config.toml
d_model = 320
vocab_size = 2238
norm_eps = 1e-06
bias = "none"
parallel_block = false
init_std_qkv = 0.0276
init_std_down = 0.00309
weight_decay = 0.32
train_tokens = 259000000
MLP neurons of a small language model. Each row is named by its layer, matrix (gate and up: input weights) and neuron, and shows model dimensions 32-159. Each number is 128 + 24 x the weight over its row's rms, rounded and kept within 0 to 255. Numbers have three digits each. A neuron's up and down rows have the sign that makes its largest values positive.
A block is one neuron, or neurons of one layer that tend to fire together. After each block is what it responds to, as a language model described it from the Wikipedia text at the highest values.

L4.gate90:153136147141158126119108075148137125080139143161126111152121072136132143133113091159087128141121107079102101121128118145108061146133144142128126154149099150098097123175134153072137111151120151109161160160121146158085150097130159106133129081135100146126115153117115160118113097126103172112146112110125102105117126161112155095116122167138124143121108129149133151142075163098088108131112
L4.up90:083100092097100142128130145169171108148115112134158151077080142085166111145181129140144149119142131150135119072147083094129129114114159136091122127156126142132160124121112096080086137111128147118153125104123099103142153114126093149087102151102136125140121097140151173122098113099112109144093123100132155159135100122140116127136084107118141129141104113122140113184094150130133141120115
L4.gate186:135122126113133138146123108132161154097089094147169110133147103180152137156111126104148155131139136103140096127116131147107135156123138136146120124108152105097113139130097098143120155115129163152117148115109149137143112125112125113155160155134110130136125109133124133127104134132130151141131139161171158129112135092110153134148103108127143104092175122128066143128128098137130121090132
L4.up186:174169126135106110084134086139139167125106138099123156060162157156149164140146131142100115123137138132107169175103098124154152163131146118109125120112082140150137131113177153086107097096107138114108128130128134160112129115136104121095106103152123102172163138110158116095130154114136138080154134156092156102109101096103129139158116169132133132157080155157091171109130130123153153089106
L4.gate250:144104104097158114169137112096130108101122151093111118144120092131090130165156163123116160123138156137140107084116167144176084147128122105125110155134187184100107138150132151134129128078135132094091121142117112120122140121131114126146164104114125152097125087140170204130115104127121144143091141121144126133122110117139133108156164122107136117165084119128122127163110120122072123086132
L4.up250:156112130091135164111129134104126079111088146104111091124121104169130136133130089138143156119133134139118108120136131108105105175129129117107106141168128148143116122168151121116087104117165115112053098139104140083124122146099101118150111146140151114138127125125099121122138140142155098155137139099130120116102101113105131098158141144153168129111096099117182125169106098086090138110143
L4.gate303:156128148106138118146163120125142161170112126117149157130072102138117128165138108141147125134115121141097149136179148122161139095107110125157145130130151129135125201141095136089095190095128150122137147097116105147137096143141136142175147100115101130167107126139092181140128086093125159151076129109134149151081120113105125144151103142143146157099114146123139100126086102135143139081111
L4.up303:190113150114110135113131118167127111155139155122130091141116133162151105143072129137139144156151107106141124120155112144135102155125115141139133123098116129147133147137137147116114144125121128130158115121105111112089126116145163150186096105122111106156122091184112182158135108122156116135140139121141140161111144131118121131171126132124132148089092148091123147197148133108139158134127
L4.gate344:158096147137099128174130110130084138112106115163070185165093145131156141137108130162072147071107095170115131126149137141107073098124086179191147158108111142117100129089156136101115144161152134111134140132121085144079178123126131122134160124092100127159120119109150118125098112097161120119136101124115117106087134128126115129138135148114129103111095093097113151119107097127128114089140
L4.up344:115158128180126096121131154125120142138194124151148115139142151116101130143124141141096137121109127165144108140153077111192083119161122158117181116106138122103192149137120123090125130101155095115137142145152127187076147151094143107119125089154143162139178132125131124157086105129118122142126173149107156104087171140133136114148129140112168137151187159087120107165103105144093136152119
L4.gate486:141126133096160118128131081107137124111116148125122143110152137126104183170114171103127133089138121156145129141140078145134120135120084085156106123144122135127119127145111152140124110121127139121118148148164099124121116082135150114096143124109090127196128104156099126079130074129149128132126124119111154127132140080126124121125124174064117128147145130128126128086096139170127138138097
L4.up486:153118093128116102155121125111132123123103106147079130168129168090103155155128107146089151162073119110143125130107146102168101167101087181163144122130160097181138151145177139128119138099106161116101138151097102117124161142111139150151106099133154159166079133063131080137104135164134135121106110153122117118135173153115114139179123150133121121125095109146138147131096166108129123127175
L4.gate633:155122200131127137131116106128124090123107140139113096119137113108078118144134136126092121092145169102114149150139132127116113152131104148126092133107107123147133141154135153091181106087091106112156158135107080114143108099171131135201134136101067124113133128158088184146123120144146157126101099119169123127097112153149152116167121162120188127124156150134121199181108138122089143149136
L4.up633:143142122118109085176125154142086146136146078131124126144158145133119096173091132088102165144114118147130140122115176121123131141124123158149136124144149123156093138138135137141125148093122146158099113131098118132183160161105131139151122124095126151106087111168147133129139153181143141157093139100152145150098162094179151152133148118106147124191110120159123105134161143112106150142149
L4.gate670:115160159148110126122114105116137121143116107121130130140138155123081137164142113075114139105128151099113097151085107120131130154143130109149138155117140115126138133149144138129118147177126142123157188139132115089135105144113134157145112115125074112092117094197146149142122108170133178112126139114148122125124131132093139094143161146088146099149117137141101178169063167123128129167107
L4.up670:128153122135107142126118101129119074117086137122131145153176167126107135146155068074136123135107128084149068151119131087146164121164166143124140146143136135149139136152163113145129122141156124123133107132160104132143144144075136152135113163124083089128126106129146127163135112168143134122145117110118122124134162140088118105159141141095145110150137162111142168170118132117135125142145
Responds to: Second or later subword pieces completing a word split into fragments, mostly in personal names and place names in lists, e.g. Le-on-ard, Le-ung, Le-ip-zig, McCle-an.

L6.gate148:132135118097159151137114203131145136119119112141103146132175132112122126110134148202126131111125137138133115169148140169109158154124139120071100178117165127127079159109143149144144101181121123124119129164126114122137120093114148117174094132132108157120151147129111113145147162132125138116135150101157150104143099129161151141091125107137153144124070118105176139084129122123131113103152
L6.up148:181122135124136136151105140088127141119107081130161133136094124160175140151102155099088112138145119162158098132137150105059138128135095134086124094101069145130121118136087094136123115114120157114131161140164166152138154141142113123180135126094169117137117145124133133123144091142090146133169184117145134129149128131145085149121136120140173119082169150131138162148141136142146105140136
L6.gate424:123120154153147156108136119136168122084087121148186144130126122085124112167152141117125119132136118161143099116115166114081106151157112120121085117118125150105166135087101128145132145139077119145110122185105113122156188169132148128110129124115079146128106126138096131156127139101129144174145098111136121108161091108188154119137185082132140140108111137124134149080097126134134125120129
L6.up424:151138107114188105167187153140113127125150081092128097155131168115149136146110137133163107119142163157143096137129105138101139129150165081097118139115051129125146125125099087131124118138109181155133106171107088147108125123130156131115075152138118138117156120111107130116141149171125119169178080100130104080183099148147108082105135151145174129126067106159123162118110101134137103133142
L6.gate559:143101163137149141122141109138115131185155146145151144128093098148145122136140121131117108146152104138129142122137114161153100121134122092143182112127139128128120191111184123108140185153139139120132117170133103131191089147133151128091157150128116137148138152120129108141113150082114154123109083110116099120152136135131107115153113137147145125114152123128131181132091102112165137101165
L6.up559:157151101122106114145160136123119118138147098125179155144098133113155074141147145120150090144112118105120090128083158182065112122175139122127154128132142122132143135112138127121129177116137134138122101133094090159143160105126164152142134108113121132107143141109101134136122175116122139133089159132097053098146119106086125124119105124153122160128118122153114145133112142134155152132122
L6.gate937:112144127108145151114088174155151170149132162202125133090142131135140096152125139142107133145100104106143139111126134163088129127144138124087133128166124096144108134154099100110160120134091082122134137139164153130097153120118164129154113126059125094172133119157123094126120143148111149126137123139163163128162125177139120102130147126097184139143107144127099111171141144118134109110148
L6.up937:152118096109134140168170130137141103120110116103148177163167107177134109171122119187126087122117160140162167115159119118120130121152177108099171120149108086103095130130063130136104160135126148145149149090116113128099149121177184120123197121120133156083076121143131162130091154132091147151105124084150135093146118106114136121079093125113096100114115132155124197136128101113098116173135
Responds to: Final piece of a past participle right after was, is, were or been in passive clauses (sele-cted, indu-cted, decl-ared), plus predicate words after is/was (the, said, released).

L3.gate135:092133161162141114124143126110074100149092120148137108151123117097146105149147141112135087095108157104162134148158156133105136108125152107144171109145096110123133099074170079134106136145130087124116166136118124130108108063115106131110121087139140123114143097143123166187115138162135114157121123115107104164092141129126131123115103139126116137124142124098119127158143142128093142063134
L3.up135:112101104154107095150128101100123165101158148123169114143121141106152143173101135147150123107105125164114130146146142130119108149153160147155127083142137118113166079130105125122086167131129143126111155152106152134120097116151133107084127166139145150109143120113122155149133086136184155165121121127100139150137116098116143122120128158123141146148122136098189094158118126141085114098161
L3.gate270:090106127137114106089101113135134141104168117128178109159117088123157133141124167150141121123135117158142115153111149125124152116088149167139136090121136090135138097127157131141110139134123124142116145156123157141121109108135136159125121127109135173128168107118154144121150086140149138163137110136114162194112119153103136108147109135150110153144134126090121114160136116154105144120161
L3.up270:101122158164088089133138125107098126165114111136114072139147134110135109153130129156127154154085133156162108146118140126139100109081163128142111085172110112124109083076164121139157114145117145157126176161115139158106072146095127172088124105136157141130182167108090134139135064139128119150118134112127133170131102113098129128122114131129098173142129110098117074158157149129126150096155
Responds to: Final word piece that completes a multi-token proper name or word, such as Barron, Emerson, Ahrar al-Sham, mostly followed by punctuation, 's, or a verb.

L4.gate143:104106169170171182122113129096098174142106141166080105142135136146127128138127106153107136150142083131135110134117130112120121164142110159149087149108175152158113149109119130115143129145103119113125166148097125103129140142132095084109130155113112117129156123158142117102119112105120154106150074113151145103118140093142139082109123120133113129151145149131115067196118091074115131114078
L4.up143:074088133127150143157110179115125141145123155165118092093106165141117121121120122149127127147143089103174103144098092128100172148093069105190113120110178114134139134119129129142144155102132171136167077163138090114142124169130143170135136125082143075095149141174149110133108151102149123137143125109139111096086147130144119165107144112124168147153141170148152128167144114083132143098134
L4.gate283:192133138121147142159136138113113139146103095121124129132105161148127131158120144149108156149113139109159103052124131089163120128164113151178090126082144155128138148120176131079142113105119160133139127154058135097137158144107127121171120114090101183088152089167120134134127140109149142172134099083124153154163095143111112115158134159127142128091166135129086111140137156120104156128154
L4.up283:145124131119139143099104144159150094117160140109136127111175133121120132119084129156161055106143139148165141104126128140135113119182128096112097142118080116113144128136138135167121106156094130158109173166144170183082160136132171135089120133140175133179136125129165141091114108126144139181157108105119107153136153165087135092075099161188132130093116098108161136135103112133124161185130
L4.gate354:124118125100137117097097099123127141156143121155135110097082095164135134176117099107153147105098122121140150108157134131074082141105099121095136129124146134122108150129184121108132119153090140110164123120147172100167163103111139110160148193088089164142123146133124138114184102108085129126144099111147117159088105152148136139135130136139102097096165140149088167121134115097158129094130
L4.up354:076158080167111145110106121108117106109121090121113108111089110148131110163137096118137111138089126119104120121154101131116162137130087146133112127121123135126130104128128154125128115144133144101146189146140140115126123133136135147128106111142171168123104119141098183138112077115118119144153144085139125110159132171104102123118105139135119168117187133134109114129131126098103082104134
L4.gate374:114132136128173159100134149146124126103152106082129163123128112157142132153095116093122099127125109117124132101136151157127140145105083088116139133100121106123125117105147118172105143079131095149116134187137119171120131173089171141134177107159140189129131129173098163162137078120124128116114142060156154111138098121152145137097118091111146134068174085130095144106155092135145120164141
L4.up374:135121153173147118147106142108126152171151104105108126108119075126140117097113117122124120132127151139127146105158111148107106132118099112148129145100113159117116168125135148145140099111099159099114104186107123153141115160138096174141117151158094127090123134139141087139105128092119158125154097150143143122149086126104104091133161113138110168127132123107100138119146143142161119129086
L4.gate376:143122140121130106100143105162166118095123083115118095107148119111115101172167096123121119088128128129133144128166115150101130150130133107146122174084097088116142154175146106139111112141099154105129120132123148101107151148142124189144111104074150175111142132143121120133086118130112135099135102110130151174105059136099100113140096130123087121117103131136132133164149139109103095098113
L4.up376:106137142127142113131129128110124170166132099156138131113142117159071125127145090115129103095147144130137120124107120121089146151150143117186117128127164127125102111119183135141154112128096163146170118138111099091109097142115126112154111156122117124095145103148135131158094152130166110125158120153143196131112162140149092111127113156126156135100153125126111155118123076138168136122151
L4.gate733:130115167180134130121158157117129108136150111135191138134115119140130141102159152115129119113108126087113107169139165096150106175127144137132144117105130163092100095140116081120078128157084127103113147157130167111135127124114137136116111103137146162123084140170088130106111129093167129163130158066163169122139126135109124148127140125144123141078163161175124105178145093141096117160080
L4.up733:106138132136158134160120159137116131184124105140108078123151126135135100133130105130143121082104126139122132116115150102133130140072124154119104132160113118075123117131125150076161104132101109151139104147114104121115126118115137205104077114125128136153121116185152135134144117092116144136143144097178107098146103143110145149107115140134139152126141140108144167120100134169130142126179
L4.gate875:127117140182144112158097100130121137117168116166075121117111102128126122125104109112127133119119129127122154130121127136119100158132091123197151153139115157139104156129128121109145116163115153124163161163076136139097099143170124132138119130127120156106195106149116143140142111162159149096107109109148151123153112129093090131156134151151121129133129109204096109100110113138118149130141
L4.up875:130124119136104158117100136082144121139140179137142131125113143146103173144134117133115160173104110128142157153115132096126164103107160107155171134122108124140127150136133172118119142126119141133210148176127109139136180133127133122144118120093108120152150146128174161156174123105112118151093094126105108079111118138127127152142143137073136127149112105151101100161116130120149155108114
L4.gate1271:119155141137170121112146128112164099147140137128151108156149134109083130150132127136143077107147134136146132126134150065057103126102124105113131118150129095121135106088116145148121140132126190128189164164125139135158193160150123115108134084104069133141123090102112130163115151137100125116098098097159110112119100143122111102126131157142110111121151133119100130117174125140104139064133
L4.up1271:136114125112150152116143161165144102138119085134083070142127107142118125114121160131102129120111148101144119135110116149132144181126131148086127130132135115164087152147129102151139139190116163104122107182173127116126081148134132141135075188161147165166146121130083073129114141134145144106134156164149171175156182111155114150131086148090112166110083113139125160116167126111138133133118
Responds to: Final subword piece finishing a word split into several tokens, usually a past-tense or participle ending like -ated, -ed, -ved (concentr-ated, evol-ved, arm-ored).

L4.gate732:101097136141126105142115132123099157109112110188090103134132116119113116124102138138143137168124138130154161129144123139169127122091140150119133087123137126124115075108121119126073139149141072104094211142128160122159105168112089095121144133141160134137149156151157160104113117105159131147140123124140109131138096155161128132135085106116124143123143135128112113143086148156101177105168
L4.up732:144141143119119095097140100112136122064118108182126108124112109142138118170159126148141178103120121149148144113121126131152129105118117151093114101149142163090127116149136087116058131173144085112126166120116118170168100121136107117135166128126127088133096173148103151079125121094129138165111142162101120176110103132131135151124129104134129134157120115110136112149146125192130171157179
L4.gate765:115106108141137133152168130124116128116128124155162126132077144098157125174107117128128137106093124128121138112163137132165103130129122151146128107144143143085135044122094117102113143164110113128140170116123134134142128127123123126138135126124123167135096141138131159096146102159131164131087127090162125161119060166142151173123112134159130113140120096109139113151122156145121164081153
L4.up765:083104156165104165143150137135129139103077113155138124128106130090189162157109129144127117117141114110145095145157146099185130158127113144125120104152119101094166079096113100127125147166167111110098159147120112139139126143129096128121084121150156138115138146125155135110122110104146121101132110125143094167113126140144116147129110166114139088116166096113137095144180132150123147068133
L4.gate766:133128163136114149138151147130136140106090132132172127197102138180095111148102140111128144084124145142155148129147163134118128089168152146146135142130118163136138150092136099130094156159127142123131133167132108113168161103133135118113117167077145123089104153177106140152142170105123123162132085132119120111124114107117162141114114131099139137130111150161095050129090098152096122124144
L4.up766:143102072137171121143156140118154126129120110133094133121116124114114128146106129115135118078147118153129109142125084143124142162099110133142120109135120126109132120140102124076099136104101156147154143196127116130148131138140114124131114139066148121122139096107113161125170128152159146183082147056089091118133102139113139147130155073153148119108165132118147152151136134130082116102091
L4.gate890:165114160100141137119143150166111120144080110093158111116107155075118101118153101146116109122134114102132144129128150138147133108175102143134159149130132142093128097142101137131064114110102121142104133113090083104153119089148152123122157132098139104131127152143133097122096157161104138139117127111159131166071104132111131173146115115141162109148184149203152111118125133128100123128108
L4.up890:189087136101135150150104082140144163141137142149147113150145117130142127149119127129164115101094145170150166176142144101146096101099069172151161096129096109073092097132109105101123098145092156132161131119162096129102130118132160139128116136136124137096120083153140125139096123133128149131145129131091101104088133125166164115168122138181139096143128091142133124151119122110109138148124
L4.gate895:108107109134117164120160115151150130128162157131122107145132125082121120166155113092136122080129132088173124130095129133104137122153103116105153118147117129114132146182111111109117131156105114125157124102148137126158119131159138092132176123092113069118128144136152116092129139145084135129087113091121126113128124137102093095129148135099157144152071133140178118120083159184111100102118
L4.up895:115151168127169117155141133143113171113134097122135115184098123150094089114118129134069112144116096147091137135116102152147102145165135121112169133120121162140112129144141099141156128135119133138186140121136135137099150120139146089163178128154091116157159095151131119129121105105118134102076127150094114161133159163149159148098141117137138131124157161150115150161089155109122123129133
L4.gate899:132119152117118116108148103159127143150135144130137127104104123113098126165157129152170139144086102156148129145100160123115117112118114106139141160118123132107150078119117152132138152141119081146172152157163130115140144121149127136158167127117106109143106120169098142089123118176117116204123123106124145157151111122128148122116139143157180111104133119153168133173114058127116147126162
L4.up899:148093114156111132115135100176181146109098106119159110110138115147149083117139118135135111103137135138114091167118136120100098118104106169129117146155127113122121108160158154101069140126093120124152130115137119152143128156093187141110135127154110143115094119123088142133110118129102112152134142137153135141114126093109135163180162141129092125110140129176136119153145115116076152168114
L4.gate1036:134097167098081157173109117133095132100133120131127134138081139136141125179132138149132145115102166114144127119140141141129126096111110098153133114119139130137128095129133089126121118171166090082124158145155153129157138128160139097181153088117072129132118114103132194095120146133101152153119120098137090128139137156129135151103119133145135127123118122101124087151147155135121134155128
L4.up1036:159123126159128154174113131144130123144112117145089158164124114114156137165149164143140120170142130127099116201105124120195123155114127107133125111113157151125115102138084118077110157099119099121111123159118155147154129077077101111134117119127105130155124099144073145132058122131120143135112119120099095155103131149160178159135142135102140180148106123130156127159084124121108130133112
L4.gate1039:160086130154161141150122125140138137090122127076149083144142106172125118139140131118109102136174117163089113146148126139148146111114119136124082105094155139152135159130138134124139110110121132136129128102107171109143140167125164081122114143157104125123164127174108103117103115168101148129121133102180147141149070190082110119130124159118160104135168175164093100158105117101114074145121
L4.up1039:125140147127068140084164151134137169113155125131123135130149124110115102143177139135109117142112167127094177091088082126127135148153145161144136152141081118113077092166124142095157134149106082106132130141097153096143113133146104119135144189082130146137127114140101161099182122137110152148124117124137141142088125126121129140125088121171122155129094134176115118136121124114119163177149
Responds to: The last word-piece that completes a multi-token proper noun, mostly surnames and place names, e.g. Finl-ay, Menende-z, Gres-ham, Brookly-n.

L3.gate527:158086142108127149151142102105146124138095128120142116164098121101100107176115084117160143129105114194184118094107176099138092160116117150137149107114139101102156109151091150078133122105130163131145135129178146106154110131128150139169119135133170176119154126115095143143148145132107156123121122153103158110171113132094152105116112156139142130154133077133113115099160149088109137123111
L3.up527:133115178106150167160139120129158131135110161178160145112085117104128072173117108109136157158104107153111109116111128118124119138126135158122106127120148126130159112102124148087126134142103137121133154190156146148143151088150137152185107148088112151159125095130113188106141118117128156129144147145142123139139150140136169148151122112145096118147134085136091169143118132099098118146149
L3.gate633:129150111097131105111135157130132131145135106130121130132117158103121135154084144108136131165090123158152150144142146125148105124116132140120160129106154081153152133109144137151166085074148144127138136146148132105164117104140108120142146086101133156094115133160094157128169063111102127090122116150122132112148137137119128100139119133142146145158140138133097129105122143128175138099088
L3.up633:147137129103063105113123133177115079123123112161129120173108140090109150147126098146146111156141087120188150106149123129138137176107125149135140135117108131077176127107115118108144131124145131164078156100133151125168115100109097109136121135126126166127110120156068127107154161116150115109110126126151107132133161099145145132156105109144089163171178154145104105112110179119135136143143
Responds to: Word-piece tokens inside split proper nouns, mostly foreign names and places, such as Shar-on, Jagj-it, Punj-ab, Damas-c-us, Roose-vel-t.